config.toml
vocab_size = 32768
norm = "rmsnorm"
norm_eps = 1e-05
rope_fraction = 0.75
qk_norm = false
bias = "none"
parallel_block = false
init_std_up = 0.0274
init_out_by_depth = true
optimizer = "muon"
beta1 = 0.93
lr_head = 0.00582
doc_mask = true
steps = 8416
MLP neurons of a small language model. Each row is named by its layer, matrix (gate and up: input weights) and neuron, and shows model dimensions 96-351. Each number is 128 + 24 x the weight over its row's rms, rounded and kept within 0 to 255. Numbers have three digits each. A neuron's up and down rows have the sign that makes its largest values positive.
After each neuron's rows, "fires on" lists the tokens most often at its 100 highest values on Wikipedia text that the model never trained on. A number after a token or word is its count.

L13.gate1190:132108155063081097127121141119132131102132148162104151094166108159103115108106129159117150124099087124148136088155156153094148143153127126088169058132147120090127150162134140110151081124118131131112136110166122148104161143155170120117163139128091102145102170115104126149134128128104118127120100109162112105118153116106102153085146136147126140149142155155123122118137106164107071120124126126124112115088156106114118110151069114131101141133140115144144142097126131120140077140136113101138146125109113100113142093125069133144094147124161129177161149122180147105111093163137135114120098120123153120118069150095116130137158131119122172144102111121156147111125120125100127147170124160120119117098145052148118133125129133119115082136139058163114136119129162125162102110139116
L13.up1190:109120149132079132113102124158165150107099107150157130117125110093151102126098152103104135132159077131145077114130123171143125089112115160087129142163135177123137109142178119125168148125114124137127150119129146154136102107149111144105132132136132094154149174110142130129158143138133117158124134139111128110133102115129109118131134151110154127133106145111097154148145118123164088155116146104111112119164110173104125100150138133114085125145148137077104147110119111132131099085151132111141134110138108081153125103149135130182125095153150096102102106162141133132127140161140111172117160142164126176111132170140121089118145118158139115100140144125128090158104117108095206144168135141125090101119179068103124144141145157120124133103121119087159096130137138111153099117148128
fires on: "9" 34, "6" 25, "7" 10, "8" 9, "5" 4

L16.gate1186:153130093094110129144106178116128132114118098111112131129085099111155079144149168137112146126166100132145123109103153048119098148116151096140123128130121113092097155159114149099131083139119173134150147177144150160156131152168115123093104129092115136126096106126134082128139120124129116148166133186180134156060147141129151135118143078126151115101116150143105094143113144085124130121148151109094151125129143157100124150147118144106142132125116137155141120133128139118122121129154129127141144128130132159108098161144143141116128150157124121142114162115172128125097135195124105139091151096143117135105165079142113130140103163182156172110167128093109123112096134125162126169161156085105126095154133110120132123096125098097151115121098162110117134169182134099119076132146082
L16.up1186:126144125156149193116115129168138098106161161152155157083149112124090110127104129136117168171114153114140105096129083138131122168116105168142129137093154130176176135136086142162120118105140127111141182114121099147158155135152110141146100110139156150187119135133135119130107153121135156110131076114095123087138156128146115132174107145136180147140150137109150163130113106133118136182168074166113112142137136140099162144120144081125125128067139111145142114174132105073102114100137112137078108094128094154073165133115103175142093127129168120135116124148116097135135155150183179126102118086160097144156133141139121096133116150137150121101116120125158124124137093136100132128110175111128154147145131120155133100125149156153136139126117121133107108164056088138138121176102148
fires on: " was" 41, " is" 15, " became" 7

L12.gate889:100138137165143137169127122107112113086136173125130140129109092134173101136125157150141180137071141089162168128153137169144118111085128091127133071123131093130093138087116115098155109138134125124119150134147148098109090115100188146157113134105108099127123142120144132127165140157113130119128105149150196118125109157160125130130162188145123101119112140131157112125183126170096103118121147109141122112082146128120128140085135167108144152147148121148147140122158146102108120088098108148122084118153161141119158101092117142117133128141171092119146179110149128140134141144121112155135105139111131128163132155159082102123147152064100152163135096150174115130148110126144119097152149172090107125123129124099175100135109077142119126172140158123114145163101148107113139116102122
L12.up889:128133098125173157089119131119131094136171140199136125148114095125147098097085136159105123129134138090118113044100080155105101108087119087123104099101135154100140142153174127142138073106140127137134139158127097118133153093095147114100141166101100120171110112144133147107133137141122103157114159138149170097127139144189121098158158118113146127123125146129129142155148124189130107105189108131110165139132130144100089148108144116163115137176108147115115123110169124135154147113112109100115133089142140147140129105107145155139122092116164111146138152170115092135174120155140121132169130126114097131139167180101139098137109144127129110110138166113130163111134141130124139144157153111155141134118105155116109092115105107129109130139140157138165069150133140122119080109162130
fires on: "," 48, ")," 10, "8" 6, "0" 4, ")" 4, "7" 4

L16.gate808:115090150106114093157127101089109087148111107128135187104077165119157148148102103165150124153126168085162151139114096107127144144107145114137101128163144094061149173148091116143144194145144100109119142151128157106132118110148089152162120129141148108107110136152162140143099136149135128130164114125170116113117131155175133102134119129101111155123095116105139133153149113126131106155151115122132090137125122117142115124154086165045102130156147114148094095116092115121128117116140166151107181083098088110135124132137071141111159125162091160092149138179115097114108138100128168159119134122106104123134143134122130138147108112141117158130122133107130121098149104151136137107172126120079136109133130127112115128124152136129144113071127129140138129061123146147144151144140113
L16.up808:114162152117098133152119124145149133128109128112104202190073149083097099081127132139142143155135096083110131124098169133094113130119126150099150131153129183111115147106114158133124133120136153097111110097087132166167134123134137123114117110143108101159144124150135116121149148150101134140112122145114122095109134103114098152150096097134122198112161150170083131073157108108150137148115191117150119095098157129133115130140100099151111139128153148101118121164105155107139132121113127096100150124131112150124133168081161141127119113109157165119115124169053124146085121124151111096099159120113072128097161139112173127141130126155154138091142114123128116165120161179139120136150116141116124092088091128141159135134150112090129110106062115137126148156111130166123145108121177
fires on: " a" 95

L13.gate1311:108126113111106081172148116164153103101076145113152131121089120180113083154071150173168123095128137159096118102139148143073161127121127115119109111142145157118130144149101139142107144109130104160113120126100091133089152145129133145095146120110133130092105122150151140132135102146134139134115131159123122143113105126163110102153091103147108130127127084119121139181144106140089088128139109147155146075134122126139131092142102132104100117122114130125101167128148145127142146105141099122118163131126128105089127121137133183118139110142119138150100119127088175125112099142137084098150140136119125135125144097078126099103126129125162126165147148157133115116114111154156133084113119149113149153128096138127149090152117108094144131136122167100092097167105141129140142141107163
L13.up1311:112123125129128097093104113122170125087112132132118089140151098142102105110102146108119129149138112083123162137139131151111174157134100147111127116130158188140136127110131146104127102144133112141087100092133109174107157144116107089120150125090152124137113149142134143124117117181124095127120107104133137131130141124127127140153159120072114164145132116124104161108148165113162158134123080141154147175121116132105141121134140096190146141122175134148134115169118135116140134145108122124162134119141157167121128092166107132123081110139127137131108151108145175153092154121160124149123084129115142100128113152108137144117125090101131148162153145121130157109113166165110150148150091121100124141155118135164150142160049146156127135154187145121129100124131088173150168132064155
fires on: " |" 52, "1" 12, "3" 8, "4" 7, "2" 7, "|" 5

L13.gate824:076102150133125135155127152148123086120128091136139139149154135116143075125121111132142135080097174084132102090136092144120109120092120102151121130090133110042119122136099134101132147084125111064072122137108098091113128163110105122112149129096149097129112177148121171107138121119123165154146143094152106101129081106138133117097165132136136096119121138141097158198126087147127107153134149106127139134086156144118124155127095152105103107145201138164141147096122134139128119115103157105094140121123115111128171089123158148099154176152119168107153135188121074111111101092099128136135110126148116142126158148119149123128139106125080147139173156127128158117090145112145127108128081119130139097116159159143175107133109128141080156151143144147142081118104146164118160136129118
L13.up824:180139114091163123162133109130106109152119150144159108159132130113134097112118150131117125137129173117120113124134117121112147110086109142150096148143129106130112158090109152161105176087076123125128127085128087108168143176128115156145197162175106144122135083126126120092146134156170131110147122101147130127094150141123146134115065168152123125126164120117117060125157155114146135151140122144108121119111137130150161133157112129159137153101083132120117123134164099101125113107109150107137131119109097188138075160143142124116094104150136174088149110103149113118124122063097097143122136118113124122121126091136106127142125121153120116139141111160149116114122151160151132089121125092069123134166071116135103129129136164135141106070107107181077120107171106164144155106122144
fires on: "1" 30, " a" 24, " =\n\n" 16, "\n\n" 7, " an" 6, " that" 6

L12.gate216:115106091126117106111158099096149161165128157129123145118110079149137093128133133139153140140122125134129165140138128117090124101113081126127164144062155126109123158116150161094098136140115133143130159139151132152141145127163113125127119143149139134136172086159133147158168109150168095094113109134183128115119124080120115161113135124127109149174139172156175122140137137100142145130183113125083109164111114143168104155139155136116114164159106114093140132118066124114115120118123129121121158173099136125089129155180134154130145087141144129161125156124100128110118128105145109108084136132116119114163155129138093119133145142097095131119102099108126163143145125131182134073138099117097118119127133153173101152114098140128076156091096126146114146094137099123129144129152105
L12.up216:120169129182131130115122126158116052147115124121123152149139117128117122150137113158170151114101103110130118117151111172127150124160099127151137177109112142125163161112146142096153093126127125149168173158165126127127125129156141129139097125075105120126169120146160195164114118181148145128124107120130126112147121117164134110129145147162125157164089133127142108132108112134075148138143111163084145095143127125153143124144166145115155084059090139157131130158139140157116104132160151108128126121167083131066072164152159109131112083140124127151100129126067124109112114140121116123131122111138125153146125119141093079194133135095125104126131143103152197113115155129155136095173149134131131114129149106119121185112097162089124118122167156151123126166135094110140121168120133
fires on: "," 77, " was" 8, " is" 4, " -" 4

L12.gate646:162108106154141134095126144149136090111162142098127135128120126148102112142119124155147121104113146105105146119108125125134131106140138131090127174123148162125089151136135105080126123132160103144182112105134126136168159127160168118071116126145130108117133163112102142136115142183151082136119149163157140126126150133128095128108134120139132148164135097143156166121145123101112122111173126146145129127155128106180152133093146135129129121203166163109121148118133130171164148119156102108140132128086161124081134128156101116164147124117118136122096098115134131146108190139143159110137112175105140105101129128156128106139095126133119143114116096151101143088144082111137101092120117163097120141147117131114131084112112110168113117112131123148088098120088167105122160155065143
L12.up646:135154174142150134123139129170110119114088171083147152145117101135096145156121149127131097155105162117108122103133111134140149091106120111126107148117120123118122152119126107103123133115100111116117127150190138129132163162135171105105169113162151120101136131125128159154121121116110119101151197122134150157089121108091138101111118169127078139124134139113102163132128103168136116143152101121108154117109123137172123140125109129140106110166102134122160121123111137156142105132144116069133115118089168103121135101119113109162157162154179142141126147149130110121128104127101111110142106130093142101101143133139140099117100133137127113100197111113150090127146134074131112091132138124123116126110165116133123097104149095108149117171146139121114137103135159109146124072136161
fires on: " a" 31, " as" 29, " became" 10, "\n\n" 6, " to" 4, " was" 4

L12.gate1228:104162140129150139082105201125124098102111177154156114156101131132151135152145157152115114104150103098160115135164135083099107111137122119091128114103149166136093114097097143135132136144116100173144101087140135136112142124124141126087153117160140134098114129137120119134130122150160166118102142137130103172143125125138121149162110096137113166142124110134135138156145118120114135105159075122098097162103152147091131145121107148146161119130151108121091105100137111111168106134126131139137083072118109153107098182124148135089120108116148148088124139108117121117110163143121118106146117119116111115099182122139147122144158160127138087124149105119091159148117140165146136119162171118086111115148139102126150116145116096146162099097162124151134134115176157105132149139116158
L12.up1228:102126119089112146150089141153114086114149141140151146105152122115140114163118125104098167155154179136124129149176136086113114150136127121135135114168116125185118106134101121150138121085092111194110105117143124124171147124120112109120118124105180117157073105127134165142158136122160142114100134151126177092125137112155120195140106128142109130131110142120140136119145107124060121134136091127102125135119119120145110099169111127178128166120169112137112091084165099125137136127138160103110104143110118138150159118123142140118140104173159150145102104133146108134103106153114093121123134144102120127071149137145118133141152132114149131148123102109117120117137168159148151112191153134138113125121151129162136106164091139122129143173112124124127121120141133114140094124106135
fires on: "0" 19, "3" 14, "2" 14, "5" 9, "1" 9

L13.gate650:137140123121099148185127083140151109171114111140116163164127104131128158130145137196143137148153140091091108096139089116124120128067124140112110153148183123097139121139122142113105125139125138093123108095150087087121150101090158165144142151120127128100129128149144176088148153180091126115141109149156126148107121120152145137083159131107105143086133128150145079156128119102107130137087167140132162123103121141087127153091142163120119135116092135124143127095131077107114159138119155140091162145109127108175142128125084133129143125122141164089132140201089102128129087072111132121140114092140137139091116165111141096123165151119119119119133153152132164125152129139127107162107127161101126096116084143106149111105114130153120140109150136174123110138145158145135116148107178
L13.up650:182147137159120086123147172146112149140142111120098164111153086142128112106145157135138127145118098090135092121137091087154102146121164119131123123121132167126169136151125137114124140135097124098140084113142123096119154115143136164117102118144145118109123122091135206150135145117099139096118135111167120101078118087183144102116126101114107108109141113144181122135148125089097145110180152117120134126084119126057132140140124163105103092133091129168150092104151128104126123150154107120121165129131152146131163091130118159123169115190131139149129103113076140134136135082149117123106120108134100120143136170126160088119077129112134138130077142147135168118145116159148128137156130172109138109102121128117076141145111128127168157128103109127123136153138129140128121156130112
fires on: "1" 43, " one" 16, " a" 15, " " 6

L11.gate1063:154135113108120138123156102125161162106086159170098156145101139127138117083127105110134120125159107147157173122160165129110163133139136105118180165092155103146140104155136119160134150110136172093114138110104140099100153132135085122171094103117104140138132167121105104150099142117122125130109096073151142118135125120131104159132122149144161164103178101113148111125128161147152185099103133138096111164175101114158123143122087109091175165071123145086152144163106154079127105170117088153138102165164150099125130140169120129161121102136145097145173121151168123138145127144121138109133138101181124133138108082126119106092088091126118095120117144132139162126132151105109110163149147122121148112127108135137108157112119148108109108122124144102163136099135078130129154161072145
L11.up1063:137158136162117127095125153131149165117121161097095135134092127145133119058160121162125148148124103139166164117119197137109113118122151128080163147139132124105105126163107132162130119143109104171119111145107144112129128124132129082151100115149167108117094173140102092172118121170136120193116098124146119139129088096101136142127128173102122161143162152132123144149138139141148134077143121136118078104099119158140152133151091124124155162119098129114134134152102140117119141087116117110125101135135115124134131177133107123130170135162145099166125100093159129119096126150138113097130102117185133120109160145116106097109078113133134095074183110131120101144158130089129133101132103116122143149109125107153109144152134130106124095186163132122125091108121086140126146117078137
fires on: " to" 44, " the" 13, " from" 9, " south" 5

L13.gate493:143125097138212086156105108090076160089108142110145117143115122112114124110150120123128170150141133108088126133111108150131125096136131098076115078109182133120121159116122126169142137148090151124123129112088130141094111119117161135136120132146124149135121123130128125077100133154104123141092103123154103131105111122142136127129151139097122136144152160093173122135104107127093093149169167126133117158171118181139106119122112139102149133098148104143094102115121150131099143133128108129113146136101119153123132108111103106173065169127108117108128156127132154132156130155109076128122092121153151109142156137100105105118116128127098115133172145183144158136138159125163157109143162105106137133130086104106145119128130119108125137134162124170077152129091107118165072071128102
L13.up493:127155117164123102117103100168128100095116120128155114181120113160181085172090142159116110159145146110127142137118167160165106105137196150121148125163136088125167138131141131080118094152133096150127138142138123123127107106106165152116120143092120115121126144120099122129146119113130137127112182140154155125079142106108147133140108124183110150111082148131159147114145135115156077093116138159145135138115117145112162104114135097121156100148124080131123152154131162131140122096115081099157136141119139136155136104125188130134126126121125127099179179123144094100151142160158157126113099114164116135137137147135189114106093140140102104164130116067123139090107145135118155130104083093091118152147145141171109136119119143108127167135158135166125116105100140161103174164125103
fires on: "1" 27, "8" 16, "9" 14, "0" 12, "2" 11, "5" 6

L7.gate1259:116163138136125141088144160141133135140128164135102091113194151141139116150113155100123089134108104078137154135155133120130156128155128140114078112101103131114128100133104150136119131168151062115186111165101131156152099135104163173131111063112116122121156183124116134127143072103123112104111103143122162131094114108147162106100109110089180164142131146158123152091171138112130150093129159132141070111112136128117098127130104143115134159140165116179121142111120152174105097143143128139132120116122147132120111098153118138140152099130143142174134144199125121099142117134113174134141126133118192128100111118139156104145173116117137144117065131121102091114116138120114120096074143114098124136104143141120123098146134127072121115149096156156149098149121089119114134135107171
L7.up1259:128140122107130124150134155128139096105098100136101164100164152126104162151135128073119119139169120122138139166155111133119143071134110101114140163146121120090131139158166142132111137138126161117149138133128125098133103171128151151144144140135136127116144171114140137148082145137139074139152146115149163086094109106146157139164159116125070123150061145114138122140138084106106132142126143131141115130113140095123133127121148107121158102147133157141122104147123159103130132120159121126080083144149129079146109127161122139148096102104152137131133107096114134166100114148166146090120140108121147127108081136117090153135124166103153096157167104080108115159140145144129109166115015109119120106126150128146112090159146132116116101174149117139122139187129132139140115138106120
fires on: ".\n\n" 55, " |\n" 44

L7.gate789:151115120109127086120150190125127086136106128140078119124152187135117170102142147102137085129117119149141141123106174080134156074145144146134090142155121153128140136113134118099111130127119112121153114132111115131133096160115140171155137125133136140122127201122120133122096090091130102133174096102133129106135139135125128128124151130145143160123088157120102161140145114123117109111105125138145109121153156092098111088152105149093165106098169150115126142135160166148115170114125160159132113147130159088128118139167127126136112110126155109160109114110128102103116119125132163112102160096131148097088105081118121120095177160123143127157116159092134063138169132127088109107067086113101100135114151193099094071116106139113105111180119105104180141167110110123162121130122147
L7.up789:115097115121165148112085155134145115165155146120122157127160119120126115166130134126083133143147136124141159117113097080129155102123118136150123116076129069125150128128146163153094146148143115097113167112146166110118097115124109128138123082148140121140124165087142094100066144138136144171103131161119147095104077106112190100099118134120134113140134114140137127143126174148113127111150128123146114093109104138135097122096131103136113101111147108166122134119159149096124129117146145126145059121162133088145130117146150192145062132153125139168152109146193119127079127116132163113158161149110111141127097145127087146171147134117111131116127135076126101135106115110118151150116100115101128133109134099097149061141126120123130096109100128151127150146107069128089123122099126
fires on: " |\n" 59, ".\n\n" 40

L16.gate185:097134113111134134114169147131154132132138136137121131110132122106178142126119089112153145109112118140128196130107127135169105138141121176145086173152145084122120145104162130122156157122105171151140158137110134152159155145075116123164111111136125152090155139118125099130114142160137153109181136142109100055127124116132127082131106108146168141098131179112150117113127112127105151179087127096172148112135095145106109130123108116104144128134128121154138124112125120164137154114158121126072106113117077115129149141174144174095126129155139100145110116117108119149161158106158132137100154134155131163129126156108108107144170137102121130122137135134129131164134118162105116121130156109116112149143141133156114107121138096163162183142090139117086151084112109152154152137172077
L16.up185:141115145127126137138083126141142161133097129136110133136113105128138101114137135121143118127138117127117120128136150101134123121110162136138110107174140112157116131129119123104115109127093150107152117138136132100107177136141149118096141137144158110089112128117131108135135125096099131143084140107106149143133163138158121130119160098132124183131072148099088137204136187102142094149102154176117063128060154127118127089159172153158134096169109088100095107138121141145126109102092143119133118152135141156099158103104156116152130125132155140105103122120106110118147116134146151136083131105124097097129135163080143075108101184134121140103077107153132102136122143152157120144065085158162138132103122146122088163127145041112106121139134133105111091136106165100144102109130095
fires on: "0" 44, "1" 25, " " 17, "." 4

L7.gate100:121139101149133127079151159097103128133132145134148114157088156094122107149116145158149124130153138128137126102084173146071140100147140095078107142140127152157117153095083145100100149142097106096123170152081107135163120106135127118128148112138109163148110122132170149130109141134116140106112154137123163143131114117143084150134142128165083125170168117126144146129137140168105152147134110160105091116128120134132147089114137096084136073096098103099107118154177084107156090162125163118145141089131126164093131086092115109150090114159092150133149130142090139109077108153131182115149149134112154123118149114097152124076141118101136132116159167161173119126115184120127157122134145166148098141130125162120164072124112104139151069136146136125100087161149101128115147138124124
L7.up100:133101150113175074101134132139123110116122094153120121182131113123111169154094105134147134132178176119199133112135113113182143149160122102130113094128120105132122160087129159118097124162135093119119150138089088119155125108139141117137103146141102103162117094152149127146155100130115122113119110114113119164101119110115098154119113099128146148119152081139086099144127127140097136119125084142167127147107123080162113096117149169127164143153176130131143085123161117108142113095089104109125155152127073155100088147128116133122107084135103138177080165104144133136108087140114115084134133138091133110068066098105092127186139139100121137119138129140135110145102155174126110145138119135142133117139144106124149077106117143112105118137111165132105146168130092128119131126111113
fires on: "0" 39, "1" 16, "2" 13, ";" 4

L11.gate1152:103136167141147100127135110118115136138120132120115125156095122130109087112147176149167105143168198121109178114145108104105115131144063130097140129089132113076160156132159076131151121098096137099107118154130129152190141157126123142167140113093109114126147111119142117178181138112153144107207166147132161096157138066119121101115125138104118141129151129184118091145118144091135109134118094113143111110147143101109133143111124178121126106108133167148117070109117076130100123148136086145106108099111116131169139125152127150093091111136183136123105178148121175151133099146159159128132126151083132106110118125159137131112159147134125157128097108112126152104106114122129147165172096106161089113158173171126116133127124088163134139140133172109151154175106141114125109103115088
L11.up1152:120095152110110126130082123155174126089151130141135074080153155151124135082068154102120126161150125123135151123139108155143127121109116111111147160121140145154101141150116141112120128111106103136151184167123158171110130117108160128129103177158128136111102181125112128196160135117155141122136142145148129117141176118170113110110124124104133128126134192125167126141112100119151119137171163113109111131117147129109134163150128147073093130146153144102118119134141130164126154153079082118135141081138145126088112081135125154162122141110138153194115143116165142153151124151152114156134097129092131099090141133116150160123116125111157098120098138137136116147160159160112133108157125139168126151115145128176147101103122127095109114148126123085139115092123160156113111077151172
fires on: " and" 48, " a" 6, "'s" 4

L12.gate517:143170121119108133150127126117132143161099165099141108144105090115095077139139078088137124148142113169133160151155108145133096168095136136109104130106096130104125115129097153113114152123099126128114123092158137148179112140117165142143104113148131162158099143122154081148093135101105183203144120096145150108110136157119123115192129101101175060135139126145115112108152160125091162111105134116107133154083139115111105158123112125124134176135151120151094122136119113080126125118123121146119165112142150137099160130181119166158118135167116137110173117174131109129091137128103126130068098098157105172110121155115121111099105109115113131153154119114142144159173089133111140163187131142116157091129124133154121159096145145095120136125121133156120113125152142114133115104102130
L12.up517:127134131147112082082085151149120158117146124107081124131090084158129128121119125121135120159137147125172136136134096128112142125112178114170162070155150108155109129110142111168102166154115156160151162112114116104146123104105124127138107130152125109084119132119098130129138135113130121119132128101109131154123131146123167156081161127134166113169133104136149155105139168104131147088137161105126089137122125148120115164126097109168136179128103151117157116179105135127157112148117141132141142116140169132163090168166103124130110117149135111190163134119132139127145153113138090112155122145157124121081078116060123128107106073160127120115092147097127141146141138082134120121152173166147098144119083112110137144127119122073133136148116090136154150159154125167113147120128081
fires on: " at" 28, " the" 21, " to" 19, " from" 9

L12.gate552:153101108187150138149140191119106158069117138136090138146160139143136073130135143147124127147096137149140115140101135130122146113139134113142119190116172136134125138106132092100068132137081202153119112104134122131117127135135102120179142156166170144097145132091139114094154141149152169090147126084117143111121134101117121144135140172123120144118129105159107116151122151127102146160104117168120196128168131135137090107122141172116119158116157112120134118112164136134130130107132120081126097134099082110128126158102181131149090126114130143136161077097124107149146127146144122137076130155103124152151126105161144132102142103133104118166125131128118096151124132155123125087126138078128112128172129154094107166124108152081068125174144113155117103120105128135116132127104114
L12.up552:093102138166127158117127139140103103146154131150132163154121147151108084101138112115119112111130133150106112089161131133113134111122118110114141187092175141077123112141146141137127152084073142210154137167081119133135098124101122115135113107135133085172143158147127090160116126140117101131109136105157104161145102120158151140079173147117152120120138130097119145154150160140115160110093116127133052138086142128134166113158117135130120181106073122156125082135111106111159116109111116136112140150094138155164098146111139160121154088141135152114100167154153131100173126134145116097149122144099127111122170167108125149139167115126122139131122114146087108139082106147146102182140135130136109091088129130178104165145104123133176157098168116150128113087167106175127116132153123
fires on: "1" 18, "0" 16, "8" 14, "–" 14, "9" 12, "2" 10

L7.gate1093:144126161134157174135100138124182108097134123158140098108119180115122138138134139167136145142145123096077143122135153133097107134107102119140087155083141130159080131142132108147122112153095128154110133112107073107173129124141095094112140151142111140145144138113111100111147157102101108143136209140136115128119135132120135148113149140123139128127148113112154146134148098149110107125136091104136113118133119126169118082150133140105110121131142157131160106129132111129121105132073161142114140127157125135105124123135179113131138124120109149157142104097119112126166105092158103139145151194154157130090120134103149108132144187098111128164149106055126137135116139112122099154071171127138138154140091151137083158127151149110109152187124153098143157108143120185115123143118119
L7.up1093:165117104118149180143140142117145119088123122038151083141147139138144106122128148138099113148105132116102111143170171099094088139100097161112076110111136099127107134096151161131117128199075154145140099117120130149151132119140118081091115117086081122131112129112156133089128133119117136125146161163104125147137137114110127083132132122125094122113113193133174103162114103141105108121136100133126118096141145139088134135160130147142160115096116126148129119122104110120062113110132115143099120138118120205132133113106136100152130172138101095118111171115111081079151118106131116105140154144114129107114155152122148101061155124140138146124178126130118119152114163157172167114150164137156117139146116138120110166107106119142146156142129140122130152129105110144152134097159126
fires on: "0" 67, "5" 10, " potential" 6, "|" 6

L12.gate958:115140139133127126123131167111117121095147167118122097138120108121092118160175125177105148140095155184111138106155135141162129089146151120138115118116075118123126131145132148117122087168132091077153110161156137094172130069172135149127135086098119143105133102182135149123132122131107108126112159125109132102111098127159093113105107139131105092083114111146109117131075151127105180151153127139089115119112109152126104116148165101160143130157131089133160134123084148118162122119094088116155173126080140148082100125087123127096099177134170143157116115142127098135126107177118112118110151124130179150108162080120103065144123100155153154076088149131130169156146144115144115119118083133104160111127120168110106104140135158112158140146115077126133138107128136092113118163123119
L12.up958:142092120112153134147102163122119149105140122142091141158135146131116109166137121120108107125128109109101110132186146122183150099141140123145106110105155110143126153098132156114120091143119134178141134125114125083177102097167179123148106155145099163185135088119114163124124145145163112123107156112124155129131161141096137153124136146177181107126135150138108112106129140139100092067114112110122128110154100128139146081165129132104120153104134161140136182152097155117133094161105124143146118128141106109114100147115086191118149085131147114130126140145107137112142130114107112121157100121123135130149128082154156160102160126137145121090133129135127139098128099118135113150107108096137130114144134145113117149156143096148121150098129078131118132120124112101128133171155118
fires on: " as" 71, " As" 9, " became" 8

L13.gate1077:131145117164106097122113184064134114107136132172148122069110048171123133149138131158156147112145151112142142151124141099148110111132140096109090153124122120145148185094089176153139084163089132114118137112116141112172120074122136168109113131075128107130156125135101147159132146170138129071148094120130109121147143125152129129125082089164119124114186135122116117110130139117089090149170099114132140100123138146165132096127159081121147154150137112060144140129104128117140149125146119120144121130131140157142088122158108102106084146131126156124140108122097142141100125118130117160139077134124137098118138135150134138156085141148103116068115085111138115124151152137101087081112109149098144124098116119147152104130148132160093137141119136134125110110129164087140094159118122
L13.up1077:167152159158115147103118180132099107141162158093141128115136111123120089082088101130102159172129129129089155127128111120143136085139074169100103118100130148152099151139137103097123088122120128116161158136155098143131170122191110132156118077075160133163154139153118171165120141147122124123140183104134128092148132105132151133113100161137174133118114142123158108175123141142135172155146102104089155151147165144135142087119125133130144151101101140130122147144120104118172148107122129127134091147162111104097126161123122127151147146138171138160122093120135111125073167117114141109142110121125149128122129109162114152139142144157135129105151124099157131133135116079124124135139141127095120114120117138146135136138122115140111163159129140174115116155079142100119127120156178
fires on: " was" 24, "," 24, " as" 18, " became" 6, " remained" 6, " being" 4

L13.gate866:156115137100118152107134142107134126139142108136093107174138142095130077162116098144151152153156105098172160140162167134120163108148134090134179151168142113106124133098121127153143149127157140137103119132164141164157141166109123130138120179135141147120102188111161153112107156129132149084090146100106152163102140116134148110120103123103139143146124115147121133089126133143137120147079161134088116121159106164120145166154136103159118120114133145136098144135120097127156137074146173115093119132108117141108151136066145149156119127122119148115133135135124118110131091169155097136176174168145104134130132098127123135105093115131104098090103109164088148142138134115134108080132112121175103121141134130188144133106112084120150144092123141152116137139119162170133177090091118
L13.up866:133124128120145145083109072143108112131133136084127097191114119130122182134110124114132128154144116106109132147151107130116145104112184144156163124121155129127121113131123158137131085095121149111121135185127123134078138146136164161150136132123134136065118109143118126099175161154117127089124123162125128122118115143145152139083097110078086122085147131131144095167130119124124115127109140136137125126107119132109137138140145116145158163113136149121119189140130109095129091110139207156094123082136142159165107108131142122142108124134159119115110115134132170121119084125105119159128139094118120106146129125132159102123085146117110152045113088127091135167098134138145112094097118124134092122121090123164087099098141137131133126135140118149114123153123103126121112092096143
fires on: " Ar" 18, " Har" 10, " up" 7, "′" 7, " \"" 5, " Á" 4

L11.gate471:113133129171113173136113132084146099128131136119100160139095101142147140069142131161095127162095165118147167170126120113094128101135083102086130129147165134082091138170133146149144135152152119100122092117126125142165149124152149105138121142120111129143154113144132160115161109111090149149134125138150101121156153108159103071096117138123093157089123133135139078153158129145137069145150153133123179084093181124116149165115116150101095165171119137161057108133112113147087134105091155146122162112093097108121087163106105151157136117122165159097112134118120143162115115105152135116093088155105112126121164140098129119139144124118108157142145152138098131126109123143152136114155142141104140103104113109089123137096141053132104124141106110102145113127150169119120100117150116
L11.up471:168116123132111133122139096120116111159135080102151138093129167135140122122099145134119134091142152141140139135094098114147088174102085094135146094146140088060171124115154141139173135103105134101132151085083154148149126138175130144106158145146125120118095163157108146114155118101161108107144105117115112098106119101119080104162109135143126140131099108119124139129165106109121124107142151103107092167147092116101148129147155137120134152173121137101161157146106128117137131122126127138117136139130078131117139118134152090140110139132135194108134130151122155115151180126111138115109154129095129122116114127121116150158132154117140123125096142137164095129134191140143137107104109135144132110143083137119108130101144136103140182113103129104095126094109128132170076190131119
fires on: " a" 92, "a" 5

L13.gate913:150083086128153209124124131118105133101149099156114121161099141111136115134117134119146140139134137165100142124152147107110110126118151102157107131167131141137095136141107143115096130154131175133176142129131085112123143128114105153123113156104138165100147104134133135081125109112173133112098149127168172145129132132126121096153179124192131122137147121128126114163121149131143145136122137125108101130124115109108133150170155153127112126132111095144111135151111154136113163112097126085115101101117124149113144115176124130100111159104150104100124109102088112099113136157143090118118121120141126126111124125173125113140178099085109140170149194072114121088127156112109119125122150138141110160127142121135061068134117129121093117116119169153117132123124117149118123172172118
L13.up913:127110082146123154108114132111171086087126131165104092109142108143131109114105177146095143128139124123085114103148162112128127119118116114153071132142118106159094144133131132154119158143124148125143148105134158153129124111071112117120153089172146148126119135099131087124131106164121115174151182121110141096117132141119148133119177129129075083118121156116136146156132144175100140136115136161159097147102156111110125087118145170161097144125126137105082128132125143145167153105095141145176106154142137135125120134119097131139184159116109156109132169159123144115138166120116107131133137111140117191074168170110106111097120133155124092190125139128134086116157165141114101085131132136107123129120123126142153131137129088144110132129120136135099139173143127121124135165143107
fires on: "0" 53, "1" 11, "5" 9, "8" 4